Weights of a small transformer language model.
Architecture: LayerNorm before each block, learned positions.
MLP neurons of a small language model. Each row is named by its layer, matrix (down: output weights) and neuron, and shows model dimensions 128-255. Each number is 128 + 24 x the weight over its row's rms, rounded and kept within 0 to 255.
A block is one neuron, or neurons of one layer that tend to fire together. After each block is what it responds to, as a language model described it from the Wikipedia text at the highest values.

L5.down69 [119 122 146  97 136 103 116 123  94 146 116 135  99 126 149  96 155 148 120 138 137 145 126 141 143 123 145  55 161 114  97 135 144 146 110 148 143  85 129 123 135 159 138 145 115 141 139 137 141  99 156 104 169 151 142 131 119 125 110 107 149 122 112 104 121 148 145  80 124 106 102 103 172 119 133 115  80 124 166 147 101 127 117 125 127 135 113  83 132 167 123  98 119 125 108 119  89 107 128 166 147 144 133 113 140 149 159 139 123 131 112 152  95 160 146 132 141 118 118 125  97 165 155 159 153 146 136  94]
L5.down164 [163 114 144 139 114 149 144 172 130 109 110 125 129 160 138 122 125 105 134 159 148 141 113 118 129 141 121 123 105 120 144 136 139 175 115 160 118 161 143 133 161 149 173 115 119 144 119 179 141 140 173 140 141 128 141 176 107 141 165 159 117 159 145 127 128  99 105  99  86 131 142  99 158 127 130  98 176 147 154 112 105 111 104 152 125 157  81 115  78 113 141 132 154 129 136 146 173 161 147 120 127 129 120 104 134 141 174 147  89 125 148 142 100  87 138  64 178 147 124 125 122 109 111 145 148 113 111 113]
L5.down282 [123 154 139 121  81 119 132 126 130 134 112 127 126 132 150 111 117 177 148 118  85  84 120 102 146 126 167 120 106 143 100 147 137 139 149 101 132 157 130 120 107 154 130  98 141 106 121 153 104 139 103 131 121 101 122 156 175  97 169 177  89 103  94 117  99 131  88 124 166  97 103  98 119  76 133 101 112 133 119 147  84 165 118  98 149 144 119  87 101 138 122  96 138 142 136 117 129  94 130 150 124 166 122  88 141 139 147 125 139 107 122 102 146 111 106 134 162 186 146  87 155 142 126 116 107 186 108 145]
L5.down298 [126 153 140 110 133 153 108 147 122 130 144 123 154 121 102 129 143  90  96 145 104  98 117 131  88 128 154 122 116 135 107 172 129 107 136  74 163 174 121 109  92 106 134 108 122 142 122 173 115 116 136 152 163 154 150 117 100 136 111  89 134 146 116 110 119 131 134 101 133 139 145  68 118 150 160 142 132 170 140 138 118 158 150 114 123  88 139 124 102 107 141 136 112 100 146 114 126 108  93 115 172 150 119 150 131 132 114 125 175 158  87 127 107 153 107 139 152 130 151 154 143 120  98  91  97  84 118 120]
L5.down332 [119 115 100 147  99 122 180 126 142 130 156 111 137 119 107  92 127 159 123 122 151 138 105 139 108 125 163  92 113 134 123  98 151 110 139  99 138 117 112 138 126 106 181 116 122  85  92 163 118  95  99 125 148 141  89 126 150  94 158 111 168 106 119  83 169 111 148 126 158 123 138 129 134 117 164 161 185 136 131  73 152 134 133 159 111 137 131 112 149 139 138 162 121 149 137 108 146 127 145 167 173 103 112 125 118 120 115 128  93 181 112 161 124 126 145  94 126 101 139 101 151 113 110 136 128 126 138  89]
L5.down353 [174 138 135 154 106 104 101 151 109 121 138  92 104 140 146 139 145 118 142 161  75 185 184 152 149 120 150 142 116 171  85 126 134 115  93 128 125 152  76 118 169 171 125 154 121 124 126 131 104 106 135  89 133 129  92 153 104  91 112  94 134 122 136 134 129 131 130  82 163 132  97  97 107 134 177 129 139 116  95 120 109 140  91  88 126 135 134 111 135 139 133 109 134 146 147  78 105 126 162 130 125 105 138 125 149 115  95 116 143 135 148  95 115 122 166 129 134 109 148 108  99 127 139 131 130 165 184 133]
L5.down367 [127  81 173 152 111 131  90 101 160 150 123 111 151 170 164 143 127 141 131 104 103 115 141 111 100 126 158 115 117 155  97 128 147 146 162 147 130 136 125 104 117 126 121 170  99 152  95 124 123 154 126 118 134 100 147 133 153  72 122 132  89 141 146  98 136  97 109 121 149 110 113 113 150 123 138 106 194 133 117 100 163 131 161  95 188 121  84  89 133 142 131 137 124 116 151 148 139 118 165 144 157 131 141 127 145  86 173 159  99 111 128 158  96 134 100  82 132 108 113 153 140 119 119 130 127 101 139 169]
L5.down377 [ 89 120 117  69  90 111 100 141 102 132 134 113 127 102  90 151 161  88 139 137 141  95 140  97 156 129 170 106 120 119 121 165 144 128 110 103 151 138 117 111 151 110  86 132 131 159 146 167 140 147 132 148 108 135 104 156  89 117 105 109  78  97 143 112 135 111 171 137  91 113  78 154 155 185 127 135 158 153 136 125 137 100 164 104  96 106 107 137 116 102 152 116 127  80 117 107 121 139 174 127  97 156 165 148 151 107 110 124 109 138 134 143 148 151 147 112 117 117 152 115 122 112 155 105 203 122  92 139]
L5.down449 [160 104  94  92 166  97 112 100 100 127 146 126 138  87 147 125 104 114 158 153 149 117 194 153  90 117 158 107 109 113 135 110 133 129  97 110 157 120 143 102 111 155  98 126 107  98 103 128 135 139 126 116 104 120 176  95 123 112 140 152 116 132 106 146 135 134 153  94  89 170 155 115 144 159 122 123 100 136 141 117 136 139 104 142 125 108 118 135 136  80 104 141 106 140 154 112 120 131 135 165  94  96 158 117  95 150 121 118 141 123 127 125 119 124 169  89 119 147 125 151 120 115 152 107 161 131 178 160]
L5.down614 [190 106 152 125 140 168 126 111 155 115 132 158 145  87 171 135 127 143 173 116 167 171 153 139 152 140 131 103 107 146 133 128 108 142 121 152 156 137  64 117 118 150 131 169 108 155 142 141 102 141 136 136 123 128 170  99 129 106 131  95 123 117 149 141 104 151 105 132 146 164  95  82 104 123  88 120 114 137  94 157 126 120 108 145 152 143 146 154  98 103  99 114 149 148 117 195 135 114 135 111 158 155 140 144 127  79 133 142 120 114 168 146 114 138 120 110 135 163 139  89 176 124 163 112 142 102 129  99]
L5.down663 [100 149 130 132 124 104 126 151 148 140 108 133 133  88 136 116 134 133 118 126  94 180 109 150  86 122 127 127 133 171 129 146 110 135 141 124 115 145 149 124 188 146 142 134 130  70 162 132 118 148 131 145 120 126  85 154 146 135  91 127  93 158 165  96 124 110 121 110 126 113 159  91  97 155 148 117 147 182 127 158 124 114 107 102 175 118 125 131 132 167 122 104 112 128 115 165 121 126 135 104 148  74 149 112  79 107  95 163 125 134 120 135 126 168 181  93 139 105 127 194 115 137 194 124 127 158  98  92]
L5.down693 [153 137 107 121 122 128 117 153 150 122 163 145 126 109 150 120 121 132  83 129  90 137 142 141 140 100 155 177 130 113 112 154 131  99 146 154 170  96 159 120  96 147 115 146 135 121 115 138 129 107 122 165 148 129 124 135 125 134 152 151 163 121 131  73 127 130 102  94  50 105 149  79 173  90 106 112 132 150  94 151 138 124 135 129 150 147 147 133 133 132 133 142 103 160 126  94 126 123 110 117 156  86 145 129 138  92 100 158 140 154 132 113 172  88 172  87 119 130 182 143 126 120 117 106 129 183 103 150]
L5.down727 [138  79 144 137 146 150 137 139 140 142 151 146 139 150 108 168 124 109 118 117 101 127 132 109 150 131  94 105  88 124 134 137 138 122 143 120 145 143 123 110 119 138 132 104 125 103 147 110 128 101 114 126 161 104 129  95  98 103  94 134 138  95 133 158 141 126 131 123 131 123 136  69 126 152 164 106 121 134 125 114 167 161 148 146 187 114  98 135 119 142 165 136 159 163  95 148 142 140 171 114 122 101 132 124 107 116  97 174 170 115 158 152 127 174 165  91 120 145 119 134  98 152 122 144 131 132 118 140]
L5.down781 [ 98 118 157 165  78 151 131 133 162 116 125 170  72  56 133  72 140 134 176 111 129 114 114 148  92 134 158 125 108 110  74 170 112 120 102 106 118 160 135 164 117 109 133  90 182  61 132 119 109 127 102 105 161 127 164 137 131 120 102 147 139 122 123 168 117 112 104 105  95 111 122 136  91 141 142 114 114 159 137 157 143 110 101 165 148 116 120 130 104 123 122 135 135 138 133 146 117 111 109 118 119 138 158 112 139 146 113 164 126 116 126 143 123 138 110 143 126 124 147 121 104 172 125  95 144  97 156 138]
L5.down928 [106 156 104 116 122 126 119 134 108 127 130 160 121 152  94  75 128  77 149 106 153 105 123 143 119 118 128 127 102 127 123 150 148 120 128 100 149 152 119  89 129 111 103 104 105 130  92 156 157 135 118  87 133 183 167 157 154 113 100 112 139 125  99 127 143 136 106  89 164 180 121 152 135 157 133 153 143 143 116  86 134 127 135 113 118 135 113 141 140  71 146 138 172 127 146 168 133  88 101  99 102 145 102 106 147 103 118 127 104 182 141 130 132 142 112 153 172 148 111 145  72 122 113 132 104  97 102  92]
L5.down960 [ 95 172 151 101 147 119 136 115  98 133  83 107 122 114 124 151 135 132 114 113  81 130 130 127 152 163 161 128 166  92 133 114 131 147 131  84 119 107 165 118 154  94 122 107 155 111 158 142  94 111 139 148 153 130 140 172 127 102 120 118  91 117  75 201 144 127  88 124 110 113 133 203 130 143 157 133 130 108 115 141 139 110 109 153 117 156 133 130 121 103  93  76 109 129  86 130 118  77 127 138 134 121 145 117  95  82 133 112 110 140 120 146 166  74 113 158 139 173 173 141 103 120 140 142 161  78 105 122]
Responds to: Number-next separators in data. Separators and connectives right before a number is expected in tables, infoboxes and statistics, such as the ( before a converted unit, the colon after "Total length", and "of" in "average depth of".

L3.down308 [ 66 117 108 114  98 117 111 142 125 142 130 153 154 193  90 144  90 137 145 154 115 111 132  90 131 131 131 151 108 101 152 149 109 115 130 100 105 133 119  88 156 109 150 130 126 127 142 114 111 106 118 180 125  98 143  83 110 102 163 153 139  93 170  95 126 139 125 127 118 164 120 126 115 119 155 161  87 128 131  81 156  98 121 167 158 113 117 149 112  97 130 101 123 124 133 113 125 150 118 118 126 137 142 139 102 109 108 102 104 113 120 157 140 109 159 133 142 148 118 130 103 188 189 149 159  83  81 116]
L3.down384 [117 115  96  89 115 164 180  93 103 153 171 117 129 143 113 145  79 130 156 115 140 145 128 136 108 165 131 109  90 101 106 132 142 124 115 106 100 114  97 122  89 135 139 193 118 127 135 179  84 150 106 155 124 151 131 155 115  92 117 172 196 137 102 157 105 143  79 117 129 121 126 135  99 148 122 106 133 124 101 110 102 123 141 122 103 110 125  99 147 124 159 132 155 125 124 133 142  89 164 119 159 141 136 145 158 109 146 146 153 130 126 126 116 153 127 144 167 135 116 109 102 128 151 134 100 126 113 118]
L3.down699 [138 148 119 134 121 154 200 144 123 106 130 166 161 148 149 117  83 125 144 163 163  92 144 122 153 145 115 131 109 212 126 157 108 124 145 148 138 130 118  88 117 127 138 143 102 111 131 139 162 126 155 108  94 112 141 111 107 121 152 150 137 112  96 145 117 172 118 154 159 184 145 130 109 103 118  86 139  76 110 103 133 114 164 167 127 141  92 170 100 117 133 145 131 147 102 119 160 135 157  85 122 113 162 102 163 139 127 115 107  83 159 122  77 134 160 129 117 134 143 139 126 142 155 134  94 130 142 105]
L3.down835 [149 108 107  97 119 133 152 140  82 124 123 150 119 123 105  76 130 105 154 151 131 123 104 138 127 159 130 137 135 133 138 132 131 124 122 177 157 123 159 135 137 137  94 158 148 173 128 132 124 141  95 139 131  91 141 163 130 153 138 144  97 104  70 107  61 143 128 137  92 157 144 115 106 106 113 117 110 137 167 100 101 177  78 132 109 138 122 124 139 113 156 101 116 129 110 157 147 152  97 133 117 151 156  84 122 165 128  58 138 148 126 162 109 125 117 119 136 145 195 156 113 145 156 145 135 119 115 132]
Responds to: Token after numbers. Token right after a number, mostly in stats tables and sports scores: the cell divider |, score dash (25–22), decimal point, or th/st/'.

L4.down659 [144  87 168 126 109 120 138 166 144 140 134 145 159 134 124 155 157 138  93 121 156 105  85 136 126 142 132 134 128 117 158 149  92 152 148 141 123 148 133 125 121 115 141 119 134  93 140 174 198 155 148 125  84 135 119  95 119 134 128  92 151 145  91 133 155 140 136 158 137 146 121 137  92 125  97 120 115 128 133  80  96 151 145  79 112 145 121  79 139 111 132 117 121 113  83 116 125 152 115 163  56 120 135  79  97 153 128  96 104 116 131 113 148 137 135 143 177 148 113  87 159 143 147 131 132 172 149  98]
Responds to: Paragraph break marker. The second newline of a blank line between Wikipedia paragraphs or before a == section heading, plus opening quotation marks before quoted phrases or episode titles.

L5.down101 [135  89 128 141 117  98 167 122 109 111 136 135 152 151 107 118 150 114 139 145 153 109 137  92 118  93 138 146 131 123 112 155 172 117 132 121 132  95 147 139 119 114 128 139 117 148 122  92 112 111 170 119 163 131 156 102 135 141 162 109 139 158 101 163 143  92 114 160 112 122 108 110 115  98 107 145 120 134 138 129 160 130 139 184  82 140 139 107 124 120 146 197 139 133 136 162  82 164 133 135  96 117 152 178 165  80 172 106 135 107 155 121 146 139 104 141 103 134 100 167 145  91 114 149 103 146 140 156]
L5.down158 [127 154 155 118 167 131 101 156 102 145 111 130 113 151 188 159 140 110 157 103 134 167 148 170 112 132 108 103 155 117 164 142 133 100 134 140 148 157  93  96 146 112 132 181 130 158 144 105 126  91 129 124 119 140 136 158 143 117 107  64 130 157 160 113 108 149 123 144 116 140 155 130 136  83 105 110  94  87 111 112 123 158 151 126  80 111 149 122 120 136 115 166 166  86  54  90  93 152 165  99 150 136 118 111 136 129 150  99 120 104 151 127 145 117 114 106 146 146 110 161 139 144 118 119 124 171 155  93]
L5.down165 [166 155 155 160 108 102 104 143  86 132 154 103  91 151 143 157 115 148 145 123 144 112 133 133 123 135 155 169 131 150 141 111 177  89 128 155 171 155 175 148 144 159 180 112 130 156  91 149 142 149 151 130  95  89 101  81 112 141 133 136 126 115 119 108 113 130 125 129 128  99 112 190 147 155 132 163 154 130 117 128 112 125 139 160 108 170  93 165  99 116 111 129 145 130 159 118 152 107 133 141  70 172 129 125  81 160 125 110 168 115 112 127 103 125 134 122  60 157 131 106 177 100 118 111  97 124 101 150]
L5.down183 [159 174 121  96 148 128 117  93 119  93 151 167  99  60 135 171 139 114 119 144 105  84 149 148 132 116 131 111 126 150 144 144 122 123 104 116  72 136 136  98 105 159 130 118 124 124  86 176 144 151 123 109 104 152 126 109 142 139 112 143 142 149 138 144 148 146 128  96 126 115  89 153 140 133 139  96  98 127 127 106 129 134 159 122 169 112 145 118 113 121 147 131 130 119 151 153 115  99 167  88 139 161 123 102  94 128  99  93  95 127 140 145 154  77 135 152 130 120 110 126 170 136 126 128 147 126 144  95]
L5.down450 [139 149 155 120 118 113 153 161 112 152 153 143 120 119  70  80 138 119  99 116 103 105 111 118 149 135 139 162  94 116 108 117 163  88 160 102  98 149 120 176 125 126 118  99 163 156 151 139 160 119  99 122 105 142 137 110 104 147  80 142 118 122 127  77 171 134  89 148 155 157 153 155 112 131 142 153 128 143 154 150 144 124 134 125 150  73 133 131 145  81 109 125 129 116  97 123 135 132 186  95 126 161 118 156 132 126 139 132 155 139 139 103  99 107 125  98 144 121 128 161 109 143 112 142 168 132 113 118]
L5.down506 [ 80 158  95 118 128  89 124 181 141  93 154 131 102 164 111 144 162 159 154 113 126 103 105 148 153  93 109 130 132 153 127 131 133 149 152 112 127 135 139  87 162 131 113 125 150  93 130 134 159 172 112 109 107  73 124 111  96 150 115 117  83 139 150 147 147 155 132 133 165 142 119 145 153 109 124 124 112 153  95 168 115 146 143 121 120 111  94 175 148 123 112 124 158 132 110 168 104 146 119 149  72  86 131  86 169 113  83  82 130 136 138 123 130 117 104 149 134 167 165  89 120 130 101 137 146 152 134 146]
L5.down572 [120 131 136  99 114 107 105 110 119 133 109  74 167 151  89 149  98 143 126 114 158 147 106 113 161 149  81 103 145 121 156 144 108 137 125 161 162 108 139 120 152 128 124 130 146 172 140 124  95 127 120 133 125  84 137 137 144 144 103 121 157 143  93 167 123 135 140 139 157  97 159 112 145  94 146 129 122 141 133 154 119 135 175 146 141 154 116 109 147 161  92 113 103 151  95 136 105 149 153  94 110 102 111 136  87 116 153 115 119 179 133 119 118 116  78 117 145 161 180 131 137 126 139 139 112 116 130 131]
L5.down577 [160 125 162 143 126 114  98 169 104  98 110 135 141 161 130 115 103 109  45 107 140 161 116 131 165 145 138 105  99 127 113  87 159 106 108 133 165 123 147 138 161 136 111 150 117 143 131 125 139 101 145 125 135 120 140 153 138 120 103 150 105 131  84 152 160 137  63 153 175 123 134 146  97 156 157 118 117  96 135  88 112 115 112 113 136 148 118 120 141  95 123 112  80 126 115 112 113 150 142 140 122 106 107 148  78 141 125 117 117 117 123 176 176 176 162 145 113 142 152 148 123  96  80 137 128  97 101 109]
L5.down582 [147 100 160 170 169  95  81 129 121 135 118 123 200 119 171 134 112  84 134 124 108 163 153  76  90 120 141 141  95 146 108 102 151 137 178 179 137 126 123 107 152 162 123  79  94 150 125 122 166 135 128 137 123 116 132 122 137 159 160 129  86 128 136 166 147 135 106  79 126 119  90 130 125 115 136 115 150 127 102  90 120 169 161 120 136 163 101 156 105  85  95 147 158 115 134 120 162 165 132  87 120 123 149  82 114 123 161 125 111 157 106  88 124  91 140 117 181 120 168 148 131 126 133 117 103 151 131  99]
L5.down698 [189 149 123 143 151 138 125  85 143 123 123 162 134 157 144 138 117  99 133 128 119 150 132 117 145 100 151  99 142 106 144 192 112 141 123 137 142 143 110 116 159 127  98 133 114 107 146 122 136 144 162 115 109 106 107 108 141  95  98 146 101 134  97 165 151  99 117 126  66 130 126 143  99 126 160 144 168 131 123 133 171 109 157 121  94 160 128  91 146 127 154 120 124  93 100 125 113 110 124 154 140 101 141 118 102 118 155 142 154 158 102 114 122  93 101 118 163 152 132 111 166 116 120 103 113 130 132 137]
L5.down742 [109 167 144 120 110 153  86 193 123 118 123 152  97 133 118 141 172 110 130 142 134 142 173 136 127 119 142 144  95 120 152 129 110 118 129 155 124 113 112 139 110 107 158 114 124 151 160 185 129 145 163 156 143 151 114 132 136 123  93 107 105 119 135 133 107 165 112 139 115 117 116 158  89 109 115 122 177 121 110 107 111 115 102 143 112 157 106 111 100  95 106 137 121 139 136 150 119  87 154 126 134 117  96 124 107 142 110 110 155  97 106 114 123 129 130 160 152 140 150 135 113 121 166 108 163 104 151 125]
L5.down746 [138 138 143 156 106 141 132 102 115 136 165 133 174 118 127  84 116 114 142 114 129 130 132 126 113 150 128 129 158 138 118 149  96  98 166 117 130  91 171 135 129 116 147 133 150  92 101 153 138 118 134 124 139 101 116 104 164 139 131 133  92 150 107 132  98 163 109 152  97 145 187 170 114 147 117 163 128 146 129  93 133 117  97 145  79 147 127 148 119 137 103  97 136  75  69 127 101 102  91 148 152 136 145 126 124 120 113 136 155 144 127 145 110 129 111 148 114 161 155  98 144  89 107 208 145 162 188 141]
L5.down773 [157 195 122  77 165 131 106 172 133 163 109 130 136 112 115 113 160 107 144 100 138 145 111 153 110 157 126 125 120 118 102 103 186 140 123 162 137 125  93 124 110 130 117 149  93 118 114 120 103 118 112 162 143 121 148 131 115  90 148 123 100 125  87 115 138 126 131 105 147 123 134 116 102 127 136 144 154 148 200 161 147  81 138  91  85 147 136 112 144 148 163 128 178 141 108 135 143 129 162 154 127 149 150 111 171 126 158 130 118 113 156 124 163 108 156 101 126 119  92 114 130 138 148 118 122 159 100 114]
L5.down793 [103 155 143  98 160  91 153 103 108 183 165 111 113 121 170  96 123 134 111 107 126 100 150 117 152 120 136 151 109 164 140 111  70  97 124 130 101 138  92 147 147 125  77 107 176 116 139 136 108 139 101  94 133 146 143 127 127 129 110 125  96 145 150 162 157 183  73 110 141 135  92  96 122 141 129 130 148 100 130 139 108 156 112 150  77 136 124 106 145 169 122 168 153 132 166  86 111 123 113 163 154 138  89 122 131 134 130 106 112 152 131 132  83 119 141 128 163 126 158 175  75 122 126 141 150 140 126 121]
L5.down829 [169 170 120  82 140 132 147 110 169 126 141 147 164 179 132 100 121 121 143 159 131 144 124 174 171 124 119 135 144 163 171 191 161 139 122 171 168 122 170 132 101 152 150 121 120 105 137 132 115  98 132  75 130 147 144 122 150 121 156 129 138 108 143  83 145 127 127 116 155 167  79  59 125 139 101 128  83 146 131 137 141 115 118 164 111 141 130  99 166 124 136 115  99 148 136 137 156 104 105  97 100 168 152 121 152 138 134  88 160 116 141 142  98 177 130 161 144 128 125 101 114 131  95 125 100  83 126 146]
L5.down996 [110 129 133 136 125 110 123  81  91 141 141 127 127 144 133 157 138 118 118 110 111 197 138 141 163 128 109 136 165 171 139 115 163 118  79  88  84 135 131 171  92  80 116 152 130 126 132 154 173 131 136 124 115 111 132 133 106 123 105 137 156 136 131 137 123 156 118 160 116 155  90 111 154 106 112 172 141 152 118  99 112  87 148  51 164 100 120  98 109 149 130  94 172 129 146 133 119 136 113 138 116 133 113 116 165 139 130  98 119 113 134 148 147 153 159 113 118 120 136 162 128 107 145 151  90 102 127 139]
Responds to: Section and paragraph starts. Wikipedia heading markers (==, ===) right after a blank line, plus second word-pieces of capitalized words opening paragraphs or names, such as S-e-als and S-e-ptember.

L3.down297 [155 130 139 115 125 138 111 127 131  88 146 150 113 172  93  99 125  83  96 125 104 153 115 111 137  97 142 116 133  74 107 122 101 105 152  93 144 100 141 129 153 146 152 141 136 113  74 109 162 142 140 136 160 164 151 119 145 141 154 144 115 174 112 147 138  90 191  98 153 132 101 128  85 122 111 108 136 110 154 137 121 137 165 168 111 120 100 129  94 197 132 125 136 112  81 128 144 128 130 152 118  96 149 100 150 143 130 139 133 145 153 142 128 133 130  97 135 122  78 134 152 119 130 134  95 163 120  84]
L3.down301 [150 135 124 159 146 124 115 122  86 108 141 123 126 159 138 112 101 113 109 142 107 146 149  90 164 105 100 135 170 138 130 155 137 182 127 117  85  86 164 125 158 123 155 122 108 179 119 142 125 150 121 146 146 106 149 130 131 143 102 102 140 140 153 127  98 129 150 138 177 110 107 129 108 162 136 112  92  91 106 126  94  95 149 141 167 136 124 153  75 103 129  95 184 152 125 118 109 130 126 137 127 127 155 123 151 186 102 109 146 135 154 174 115 124 186  90 187  79 122 176 105 128 117 117 160 130 103 103]
L3.down427 [120 115 140 107  65 130 137 154 150 166 110 110 143 152 130 131 122 125 149 169 129 123 129 148 130 122 125 119 145 147 118  98 122 148 137 119 106 136 158 133 129 106 178 131 142 145 118 171 160  92 152 129 101 131 117 132  99 135  79  76 127 149 117 130 119  85 132 175 117 141 125 173 128 119 137 122 134 141 116 128 125 117 155 136 103 150 100 124 120  91 128 135 141  65  62 119 114 138  99 142  89 153 136 136 156 121 129  87 139 171 144 144 147 139 118 141 120 157 108 151 131 169 145 139  97 134 117 120]
L3.down940 [141 107 141 142 123 113 143 139 139  90 145 141 111 153 136  88 139 170 150 125 145  93 147 134 122 152 127 135 180 111 172 171 124 115 131 178 122 157 109 129 138 112 141 111 162 164 127 141 123  91 145  85 156 130 105 111 115 137  75 131 143 145  72 120 129 118 123 139 105 143 125  97 102 111 131 113 134 151 118 103 134 128 102 141  98 169 169 139 101 157 106 140 112 102  76 116 124 127 118 142 128 144 145 120 182 114 153 153 141 157 124 145 126 121 118 149 117 124 142 141 173 129 114 145 122 161  96 124]
Responds to: Wiki section-heading markers. Equals-sign markers (==, ===) that open or close wiki section headings, such as == History ==, ==Early life==, ===Film===.